{
  "num_hidden_layers": 9,
  "hidden_size": 256,
  "norm": "rmsnorm",
  "norm_place": "pre",
  "attn_scale": 0.125,
  "init_std_qkv": 0.0264,
  "optimizer": "adamw",
  "beta1": 0.9,
  "lr_head": 0.00581,
  "max_grad_norm": 1.0,
  "decay_shape": "linear",
  "final_lr_fraction": 0.1,
  "train_tokens": 202100000,
  "max_steps": 12336
}
MLP neurons of a small language model. Each row is named by its layer, matrix (gate and up: input weights) and neuron, and shows model dimensions 144-239. Each number is 128 + 32 x the weight over its row's rms, rounded and kept within 0 to 255. A neuron's up and down rows have the sign that makes its largest values positive.
A block is one neuron, or neurons of one layer that tend to fire together. After each block is what it responds to, as a language model described it from the Wikipedia text at the highest values.

L5.gate139 [104 134 106 166 131 143 112 129 185 136  43 142 121 124 140  92 130 143 113  52  96 145 151 131 141 192 141  90 124 124 164 183  97 117  87 168 102 107 163  86 100  98 109 108  98 116 176 106 107  92 125 125 143 135 169 188 103 115 179  97 101 140 113 143  75 159 144 126  88  70 139 109 150 165 135  96 167  86 110 105 157 120 157 130 151 145 125 122 137 156 159 134 107 140 103  80]
L5.up139 [104 134  89 148 109 144 124 188 171 180 132 163  67 138 117 154 137 161 142 147 139 164 158 163  84 128 146 117 165 128 170 151 106 155 101 209 142 147 162  90 120  91  72 116 138 142 120 162 121  84 148 154 145 129 156 106  81 144 130  96 110 162 127 119 111 128 147  72 160  95 144 157 160 191 124 139 150 164 144 103 167 157 174 116 149 127  85 105  91 170 119  83 120 115  96 146]
L5.gate180 [119 111  77 208 143 126 136 100 181 109 119 146 114  94 174 119 122 129  87  58 121 135  75 124 144 175 120 155 105 106 143  48 191 164 114  92 120 117 139 163 142 125 180 116  79 148 120 169 118 165 130 136 175 123 170 109 106 148 169 102 111 118 119  79 140  56 131 110 108  70 153  68 181 179 127 155 135 158 109 164  93 175  85 195 137 143 123 132 114 137  83 162 124 127 103 116]
L5.up180 [107 101  94 147  69 144 144  89 134 165 121 174 116 145  98 165 109  92 133 148 103 163  93 186 126 151  96 142 122 121 128 126 152  87  61 157 120 137 168 128 116 115 116 142  88 100 136 204  81 114 112 106 137 173 114 114 102 110 161 116  84 113 140 158 136  98 115  85 159 147 181 154 165 100 150 160  85 175 112  73 124 181 186 119 143 197 123 145 134 135  96 126 152  94 147 153]
L5.gate444 [110 141 119 144 112 142 118 102 177 140 127 158 154 140 152 126 140 100 178  92 110 165 139 128 203 186 137 105 167 149 157  88 137 111 118 178 142 126 175  84 124 113  96  99  77 160  98  93 102 171  98 110 133 111 157 188 161 189 124 115  95 138 171 105 131 189 121 184 130  51  75  76 143 135 126 102 150 111  81 125 184 102 104 175 149  59 163 140 106 175 154 160 126 137  95  98]
L5.up444 [146 177 150 152 112 138 155 160 163 193 139  95 112 124 121 119 150 122 166 154 172 171 103  85 135 134  79  95 163  86  96 116 167  73 110 112 103  81 176 136 113  98 152 112 150 154  92 123 155 117 128 158 142  87 106 147 124 161 178  82 137 159 149 110 216 133 131 156 120 107  75 109 144 115 120 160 165 191  96 136  94 192 106 165 143  78 112 113  37 146 146 127 123  95 104 151]
L5.gate535 [101  78  93 125  78 100  68 151 130 107 106 131 106 133 136 113  84 123 137 159 115 159 105 123 151 136 148  66 108 115 109 134 157 162  85 197 136 113  93  80  85 118 117  99 106 140 148 124  47 120 126 104  75 166 129 170 128 164 169 121 211 185  75 113  73 107 177 107 101  96 162 108 159 116 171 100 200 112  96 155 159  80 151  82 181 160  86 133 162 153 128 177 137 144 107  78]
L5.up535 [115 163 140 116 144 127 143  86 119 121  68 110 116 128 112 146 123 143 137  79 107 138 106 139  35 141 167 132 165 100 171 109  76 132 154 130 139 142 119 150 129  90 155  80 109  97 149 127 122 124  93 152 132 133 186 151  97 113 118 102  84 185 131 140 110 137 133 111 134  86 121  78 138 189 155 151 131 130 144  90 142 165 129  85 110 109 133 104  98 156  56  50 168 139 115 165]
L5.gate574 [102 122  91  94 125 130  96  76 143 133  82  78 121 105 165 194 174 139 191  98 149  99 145 139 119 107 167  67 122 128 166 147 158 141  62 128  68 158  95 137  72 191  71  90 141  99 172  90 151  94 120 126 122 160 125 105 170 141 113 151 146  86  80  72 121 176 125 108  97 111 137 109 137  87 108 128 125  79 161 154 110 143  77 146 139 115 130 142 171 157 132 117 110  98 153  90]
L5.up574 [137 127 182 133 168 138 125 113 106 133  96  96 123 157  80  89  98 141  80 138 101 140 119  89 146 184  48 114 134 165 109 116  95  99 134 169 110  74 182 127 167  82 143 116 149 156 159 148 106  87 112 116 123 195 188 185 127  81 127 122 131 170  95 138 157 116 107  77 132 199 154 169  93 166 136 138 139 137 154  55 159 104 146 156 169 104 137 106 153 163 122 106 156 177 148  74]
L5.gate610 [100  97 132 211 104 131  98  78 155 166 113 140 143 175 105 105 120  77 155 129 136 135  73 164 134 192 163 111 117 145 129 151 155 131 144 188 129 114 122 163  85 142 175  70 122 162 203 119 156 108 119 155 127 139 171 192 155 126 127 131  94 184 172 121 137  61 111 109 204 124 116 105 149 101  99 108  83  99  92 102 139 168 101 126  48 171 181  96 151  73 186  86 144 137 125 135]
L5.up610 [117 135 157 147 142 105 136 127 131 189  54 131  91  92 145 136 129 167 104 127 169 166 171 118  89 127 146 124  85  98  90 113 149 104 138 157 127 105 166 152  53  90 107 134 150 183 124  53 132  83 141  90  95 178 113 158  46 125 126 131 115 102  24 114  92 119 108 131 123  87 119 127 171 131  78 107 156  97 139  61 191 123 141 128 150 164 105 162 170 122 138 139 104 137 137  94]
L5.gate661 [139 144  83 122 128  97  51 139 145 221  80 144 126 109 121 127 165 114  95 130 102 115 144 111 105 123 141 102 141 134 155 178 148 105 121 169 138 150 197 130  99  99  62 147 108 125 126 181 189 144 156  99 110 149 113 124  83 107 162 110 155 110 147 102  70 115 142  92 102  65 129 166 156 167 166 128  99 162 171  72 157 128 101 108 172 138 128 153 153 122 175 154 121 151 147 138]
L5.up661 [110 117 109 139 163 105 157 123 116 116 179 123 117 117 122 112  37  69 149  73 141  99  71 108  67 138 113  34 142 120  88 160 117 177 141  49 133 145 107 154 160 129 111 136 116 151 114 184 171 123 134 137 150 172 124 130 166 102  91  42  83 170 135 154 138 155 105 182 129 102 171 151 147 167 128 198 110 169 114 114  78 200 135 196 130 108 134  88 185 143 126 159 105 159  59  72]
L5.gate697 [ 82 146  95 130  88 141  82 105 149 119  82 120 129  93 131 125 106 133  81 116  98 163 102  93 153 141 174  77 152 193 175  73 163 102 152 112 156 106 144 125 152 144 166  89  39 112 112  88 103 177 199 145 141 136 163 113 120 181 193 163 134 104 139 157 146 135  73 164 111  83  93 102 129 193 131  69 134 119 108 136 185 107 119 168 133 155 142  95 139  87  61  81  90  92  85 134]
L5.up697 [137 132 119 187 191 136 176  82 147 144 134 146 107 148  69 163 127 137 184 199 118 174  95  82 131 160 109 120 151 118  92 105 107 150 128 129 139 126  83 114 101 121 124 143 141 151 147 164  99 127 152 185 123 161 109 101 124 163 126  54 141 167  57 126 106 114  77 162 191 170 131 114 112 116 111 109 123 113 124 174 103 187  61 126 111  72 105 167  61  99 122 107 157 125  91 163]
Responds to: Proper-noun continuation pieces

L4.gate218 [146  89  84 177 183 167 114 114 159 167 166 115 106 130 133 137 152  96 157 115 173 119 143 101 124  94 185 154 141 123 152 135 111 129 139 125 132 102 145 141 155 135 150 180 141 152 147 130 156 170  53 154 137 134  60 115 138 154 137  56 110 137 139  97 112 126 140  88 148 162 116 148 126 115 140 149  53 143 109 106  86 182 136  66 119 130 119 120 157 155 116 176 193 119 119  82]
L4.up218 [144 125 132 124 108  52 107 132 136  99 112 150 106 163 184 112 185 102 158 135 142 145  98 131 169 144 222 172 114 107  56 165 139 145 133  94 158 138 127 123 125 195 166 123  64 161 177  90 156 161 161 155 172 141 138 103  66 101 116  80 177 100  68  74 101 140 149  91 176 164  70  77  64 119 139 123  85  98  95 147 108 113  97 124 137 117 119 186 121 148 149 133  97 161 119  79]
L4.gate237 [104  98 165 142 104 184 114 100 107 106 124 123 100 120 156 148 110 110 197  71 118  92 169 127 133 125  43  80 113 145 140 109 157 105 131 196 105 159 120  78 149 125 145  64  54 121 149  71 142 132 119 104 156 142  99 127  65 135 139 170  92  79 110 191 164 134 149 117  77 121 108 143 165 157 155 192 107  94 160 134 146 197 103 192 144 166 133 115 116  94 143 158 135 126 108  95]
L4.up237 [110 132 194  88  98 133 137 101  87 162 128  69 105 102 182 131 117  79 143  49 125 122 153 171 134 106  97 100 148  98 108  72 130 102 101 186 144 116 120 120 159 161 164 124 130 117  98  60 123 158 129 122 128 106 120 113 129 135 184 214 118  97  90 150 189 118 138 133  87 151  82 177 139 116 110 143 141  76 101 153 139 180 114 136 122 160 135 141 119 149 139 123 150  96  81 116]
L4.gate288 [122 123 142  59 113 114  86 129 169 185 102 156 149 134 138  93 154 134 128 156 143 150 134  93 188 141 100 125 147 124  60 114  95 150 111 124 143 130 141 134 117 127 126 130 106 127 127 158 142 118  98 132 187 146  89  96  41 153 110 148 137  77  76 114 127 123 133 111 125 104 135 148 168 187 127 129 129 135 130 132  82 158 100 145 146 128 161 120 137 124 128  93  77  82 165 173]
L4.up288 [147 138 167 142 113  85 158 106 110 131 143 174 150 166 189 186 157  91 150 134 158 123 106 145 154 141 138  98 114 148 152 113 124  61 125 115  41 124 157 136 113 164 162 139 126 149  84  96  80 101 121 102 141 104  70 164  78 152 126  88 139 116 119 110 148 215  75 143 148 158 160 150 152 132 102 126 178  40  85 135  81 126  63 123 147 134 135 147 171 131 108 167 146 145 117 129]
L4.gate420 [183 122 151 103 157 107 114 104 164 195 141 122 137 148 178 108 140 101 138 177 117 178 185 110 148  84 119 124 101 162 180  79 133 120 136 134 153 141 161 134 163 134 156 124 138 170 176 127  88 138 118 157 187 115  93 134  80 126 123 154 155 119  64  94 123 166  81  47 134 113 110 117  96 107  99 101  18 102  83  60  60 168 104 131 118 112 130 153 132 147 133 142 158 145 135 111]
L4.up420 [125 168 188 148 108  69 120 117 144 151 102 128 151  95 136  74  95 116 137 149 114 164 147  86 109 109  65 152 142 159 105 135 133  91 118 141  81 108 150  95  58 172 142 153 101  83 147  96 243 120 102 149 168 109 116 121 116 203 150 183 120 162  73  30 142 159 145  78 100 162 122 109 111 141 156 125 139 125 123  97 121 151 111 160 132 176 127 137 191 121 143 129 151 135 130 125]
Responds to: Geographic scope nouns

L4.gate284 [110 120 156 134 110 101  85 137 113 190 104  99 162 100 161 161 128 146 130 101  54 134 117  97 149  95 135  42 154 174 132 107 139 127 120 148 154 160 168 113 151 150 149 117 106 111  89  83 132 101  62 125 170 106 146  70  85 120 141 122  92 125 128 131  51 118  78 189 113 117 164  99 138 178 157 118  81 130  49  94 210  94 108 138 146 106 136 149 110 137 113 202 125 125 132 117]
L4.up284 [108  99 168 119 124 127  92 123 133 112 107 129 152 129  72 150  97 146 133  83 140 110 115 129 180 133 139 167 110 166 156 116 208 110 116 160  75 112 115 105 134 122 138 176 110  84  98 114  70 125 182 132 183 143 115 140 151 136  81 132 116 108 169 192 200 117 117 143 162 156 191 120 116 180 128 156 117 104 108 128 136 172 187 137 103 158 140 117 141 107 120  97 165 142 133  70]
L4.gate303 [100 127 192 160 181 132 130  93 118 151 142 126 122 144 100  67 109 129 156  81 155 129 179 122 144 146  85 146 162 146 110  82 129 147 142  81 164 150 130 109 119 181 160 138 126 107 107  63 119  82 140 122 163 124 133  98 155 127 175 148 148 141 122 173 155 162  90 106 107 174 134 164  87 182  57 147 143 148 174 151 130 134 132 131 133 102 155 129 158  67  95 137 150 156 138  67]
L4.up303 [138 163 170 139 107 148 132 104 139 144 136 153 108  94 122  90  97 108 162  68 144 176 152 113 133 130 106 134 139 137  86 151 123 192 143 108 152 109 116 174 117 139  90 132 122 157 174 149  41  44  94 162 131 161 123  91 189 135  91 123 182 162  98 157 177 102 175 137 170 179 145 191 135 106 122 184 162 170 160  99 143  61 101 104 143 109 160 131  95 136 124 145 175 136 155 109]
L4.gate532 [ 84 102 158 118 150 181  94  62 164 109 147 136 129  95 126 164 125 159 164 101 111 154 168 117 162 120  43 111 112 187 135 124 175 141 124 134  68 164 146  80  98 115 129 152  71  56 147  96  76 205 111 103 153 109  61 170 111 164  72  93 107  88 140 113 137 115 145 150 165 168 147 126 130 149 111 148 126 113 125 150 124 144 127 157 102 182 185 102  86 102 145 195 198 102 127  86]
L4.up532 [123 160 171  68 122 106  73  85 133 134 178 122 126 135 133 140 165 161 139  85 173 135 148 168 153 111  82 188 124 114 163 115 208 145 101  90 113 124 144 162 152 140 135 151  96  64 119  47  87 182 133  78 146 113 105 150  94 149  99  68 124  89 140  96 105  95 116 166 147 192 136 123 114 165 102 117 102 112 125 138 156 121 158 134 138 150 173 144 119 170 142 164 131  86  88 124]
L4.gate663 [136  95 132 143 114 131 122 191 125 124 149 178 116  88 152 133 177 156 147 176 104 136 147  95 181 124 127 144 125 135 113 125 134 142 121 167  75 189 180  72 134  73  84 128 127 153 159  93 100  85 107 106 138 105 141 117 105 122 120 131 111  92 115 124 131  92 157 136 159 137 153 133  89 165 105 105  75 188 170 122 127  95 134 103 121 156 148 133 164 110 103 182 133 113 147  92]
L4.up663 [192 101 167 108 113 107 152 147 139 107 122 157 148 123  65 121 107 126 148  42 153  94  94 118 130 149 170 123 181 131 144 100  89 134 159 161 129  97 127  94 138  86  93 134  69 119 153  89 103 130 167 144 161 118 120 111 117  89 110 135 150 123 130 171 143 121 183  63 137 176  88 146 127 168 113 166 102 125 144 104 137  95 147 151 156 148 141  79 132  80  87 145 102 125 111 143]
Responds to: Relative pronouns after nouns

L5.gate25 [112 108 126 118 144 115 147 117 140 108  91 111 226 145 142 161 111 116 136 142  77 160 123 148 139  77 125 163  75 197 151 143  92 143 145 133 125 150 110 111 148 136 176 157  64 115 110 128 123 159 114 134 158  99 142 154 153 123  97  99 123 135 118 167 154 143 163  82 130  90 129 122  72 157 112 117  87 154 109 104 168 136 146 132  90 170 190 174 159 118  58 178 131 154 110 108]
L5.up25 [153 167 127 125 126 116  93 125 154 131 152 123 127 118 141 128 163 153  93 153 118 183  90 180 120  85 120 190 129 122 186 119 118 134 107 148 129 125 165 131 176 101 157 148 129  96 113 138 133 148 141 112 180  57 114  74 104 110  77  69 146 134 143 191 121 142 203 127 116 158 109 118  89 139 145  87 115 177  84 165 167 132 166 105 112 171 110 145 161  97  94 130 125 142  19 167]
L5.gate79 [ 84 142 154 103 119 101 103  93  51 121  96 162 144 132 111  57 132 168 141  70  89 121 129 175 139 122 136 119  89 173 109 127 129 123 132 151 159 124 123 158 171  85 155 165  84 157 185 144  88 153 123 142 134 127 153 124 139 120 141 117 123 143 176  99 115 151 133  77  99 148  83 206 139 157 111 123  71 176 145  70 112  83 156 134  57 115 167 115 151 165 110  93 125 137  62  48]
L5.up79 [121 119 110 147 110  99 101 127 134 126 121  88 155 159 116 135  96 134 105 109  58 117  56 151 171 184 120 162  90 172 101 142 149 136 111 157 162 146 124 133 155 113 138 153  78 156  81  84 141 155 137  96 150 106  78 145  74 109 133  99 113 150 175 149 123  84 109 172 100 106 118 149  87 134 140 143 110 142  68 118 148 100 116 118 114 130 131 169 154 189 115 103 106 130 109  44]
L5.gate98 [138 110 136  96  83  99 187 103 171 154 117 144 155 151 111 135 144 127 120 186 113 169 132  65 123 124  95 111 146 134 160 125 138 107 144 126 149 132 133 126 163 155  93 145 136 133 153 187 137 163 102 139 129 106  80 169  90  97 112 123 177 102 120  12 133 174 103 105 121 134 127 104 102 131  98 127 108 111 128 142 105  97  87 141 138  81 134 184 161 136 122 150 154  89 112 148]
L5.up98 [176 163 109 128 154 112 150 144 156 174  69 175 104 120 151 114 183 158 103 117  73 108 150 106 146 122 159 129 129 144 197 128 130  74 137 160 136 157 110 119 120  66  99  92 104 185 181 112 176 171  79 159 127  99  83 162  85 115 128 105 114  96  93  99 136 138 202 137 184 113 149 136 172  98 142  86 165  98 152 115 164  66 215 128 156  98 163 182 111 172  83 112  93 128  61 171]
L5.gate118 [147 116 220 163 156 115 132  76 161 156  73 136 152 131 155 133 126 138 152  96  97 199 171 153 139 114 127 109 146 181 149 118 192 110 138 152  91 134 124 110 191 104 145 161  78 142 107 149 141 149 105  86 164 119  70 194  84 102 127 133  97 137 128 120 135 151 136 121  77 108 102  56  81 133 183 114 120 134  84  45 168 112  99 204 116 145 136 173 147 107  79 175 140 131 114  45]
L5.up118 [161 121 183 138 144 128  72 107 169 217 108 138 112 104 191 100 156 122 125 122  85 202 155 151 166 134  93 150 166 139 182 138 189 120  86 155 164  85 139  86 167 117 127 147 135 144  85  95 128 183 126  91 161 109  50 103  91 100 129  74 115 147 134 175  88 145 112 167 108 150 125 142  84 124 121  69 136 144  85  84 140 135  88 138 154 166  99 146 131  94 110 109 111 143  74  72]
L5.gate215 [ 83 132 118  98 125 125 134  69 138 112  81 166 110  92 157 104  42 151 145 123  75 239  90 111 107 194 124 112 132 137 176 111 140 137 146  73 102 116 141 120  95 101 137 124 102 135 154 138  97 195  74 127 101 160 138 121  35 142 113 142 133 144 113  67 171 113 141 154 135 119 163  82  93 115 107  91 150  83 144 184 134 121 112 143 143 135 157 136 113  95 122 115 155 128 112 143]
L5.up215 [ 80 126 125 116  95 146  66 116 198 132 134 184 133  74 125 107 134 154  80 123 133 134 134  98 131  85 119 160  86 140 124 136 115 159 133  99 147 152 118 110  78 131 131 101 112 150 122 116  86 125  96 160 132  83 142 134 104 143 144 126 148 145 121 146 115 144 148 123  86 134 117 134 113 171 188 100 118  69 188 170  95 109 111 172 173 130 180 117 160  99 157 155 170 174  87 162]
L5.gate252 [120 107  79 141 136 126 171 108 105 195 100 212 127  88 129 159 104 148 134  57 112 157 172 151 156 121 157 140 157 159 146 128 129 153 111 130 132 164 152  75 143 115 100 122 112 112 151 141  87 156 171 145 138 117 132 103 137 172 151 134 154 132 160  71 102 110 180  94 105  88 106 152 157 150 101 137 100  81 115 105 147 125 173  97 125 173  98 149 103  98 110 192 136 150  98 177]
L5.up252 [108 137  23 123 100 109 170 165 156 113 125 179 118 115 106 146 148 151 137 159 155 114 130 111 117  82 110 173 168 189  85 110 125  44 110 144 117 162 115 101 134 116 154 115  97 147 110  78 127 132 167  96 154 161 143 116 141 176  92 121  97 177 178 116 167 114 150 140 136 143 130 119  75 168  78 114 120 137 110 166 105  31 158 154 152 172 163 135 125 114  85 121 166  74  98 134]
L5.gate491 [115  78 113  97 114 129  84  92 105 201 105 171 151 135  99 143  94  99 149  82  77 165  90 152 146 117 159 145 132 120 169  88 157 201 118 123  94 131 101 108 112  92 145  86  72 128 151 104  73 169  91 154  87 120 135 109  71 136 140 134 140 140 113 124 127  99 168  75  85  89  76 139 113 148 168 153 165 138 126 135 154  79 156 130 103 181 128  96 104 107 118 130 156 160 111  96]
L5.up491 [105 102 112  90 129 117 105  82 127 188 117 114 143 114 184 117  81 129 128 110  91 112 101 109 177 149 147 127 110 165 186 179  72 116 179  85 196 165  86  57 120  75 123  99 148  80  76 165 116 197 107 173 184 111 139 115 128 125 166 134 121 137 148 109 153 207 175 128 138  82 133 142 137 166 143 157 138 123 132 141 120 123 119 126  71 154 146 101 146  81  65 128 168 169  71 142]
L5.gate524 [116 119  79  51 101  90 144  77  86 130  92 221 170 120 144 122 128  68  88 113  92  88 166 138 117 129 162 140  81 133 137 127  78 189 121 147 145 226  80 137 108  63 107 126 174 131 151 116  64 153 154 176 134 152 124 181 107 113 129 109 124 109 139 117 114 120 134  93  84 132 101 177 163 162 220 144 189  88 121 109 142  46 133 120 127 125 144 138 142 152 148 155 176 142 124 141]
L5.up524 [167 141 115  87 124  96 150  91  89  96 104 102 111  90 143 167 142 135 112  85  91 117 111 104 126 118 187 146 122  97 172 154 148 138  99 116 173 190  62 156 100  78 151 170 192  91 105 119  69 121 114 109  99 123  85 128  75 134 171 112 172 110 113 172 105 164 114 115 102  87 154 140 174 182 130 102 144 105 142 168 142  99 115  97 150  86  85 117 174 101 125 158 127 139 136 145]
Responds to: Clause-initial subject words

L3.gate89 [132 105 135 178 114 144 155 158 146 146 151 109 145 119 188 132  51 104 148 164 138 105 177 129 132 119 181 152 114 173  59 122 128 132 165 131 147 130 132 102 126 111  95 120 117 183 112 109 155 122  82  73 140 139 135 120 145 140 113 160 132 113 183  78 134 129 111 108 153  93 136 150 139 161 143 163  98  61  79 111 152 115 157  68 142  98 170 102 167 138 135 158 164  93  98 131]
L3.up89 [189 110  95  68 121 130 116 106 130 134 122 125 141 131 175 108 131  99 115 189 137 146 125 117 101 137 158 142 161 125 114 165 166 181 155 128 163 145 127 143 144 140 115 163 128 132 108 120 139 150 122  92 113 124 153 145  79  62 160 128  96 121 140 111  89 175  87 167 159  93 160 125 135 158  55 106 118  37 134 106 182  83 167 150 103 113 158 142 148 106 172  89 153 104  91 108]
L3.gate259 [119 135 153 120 169 133 153  99 179 117 182  91  99 119 157  92  90  71 140  94  45  70 151 138 131 127  60  95 124 149  96 160 125 185 152 153 144 127 146 129  56 120 112 209 177  88 136 149 147 193 114 178 136 151 172 133 181  98 171 121 130 146 114  54 173 117 108 139 131 105  93 159 105 146 103 126 164 104 129 122 142 144  98 133 133  92 176 138 134 115 129  98 141 100 157 134]
L3.up259 [103 125 134 114  44 105 127 120 158 111 158 152 118 126 162 155  69 105 108 116 109 124  99  69  98 150 153  60 130 116 117 167 135 127 103 105 151 174 108  99 215 150 100 136 152 110 130 182  33 127 120 168 127 180 125  67  75 131 142 123 104 136 153 136 148 101 120 133 107 115 140 138 101  88 148 103 149 141  72  75 111 164  72 122  94 153  61 158 124 122 160 142 141 123 142 112]
Responds to: Word-completing pieces, U.S. period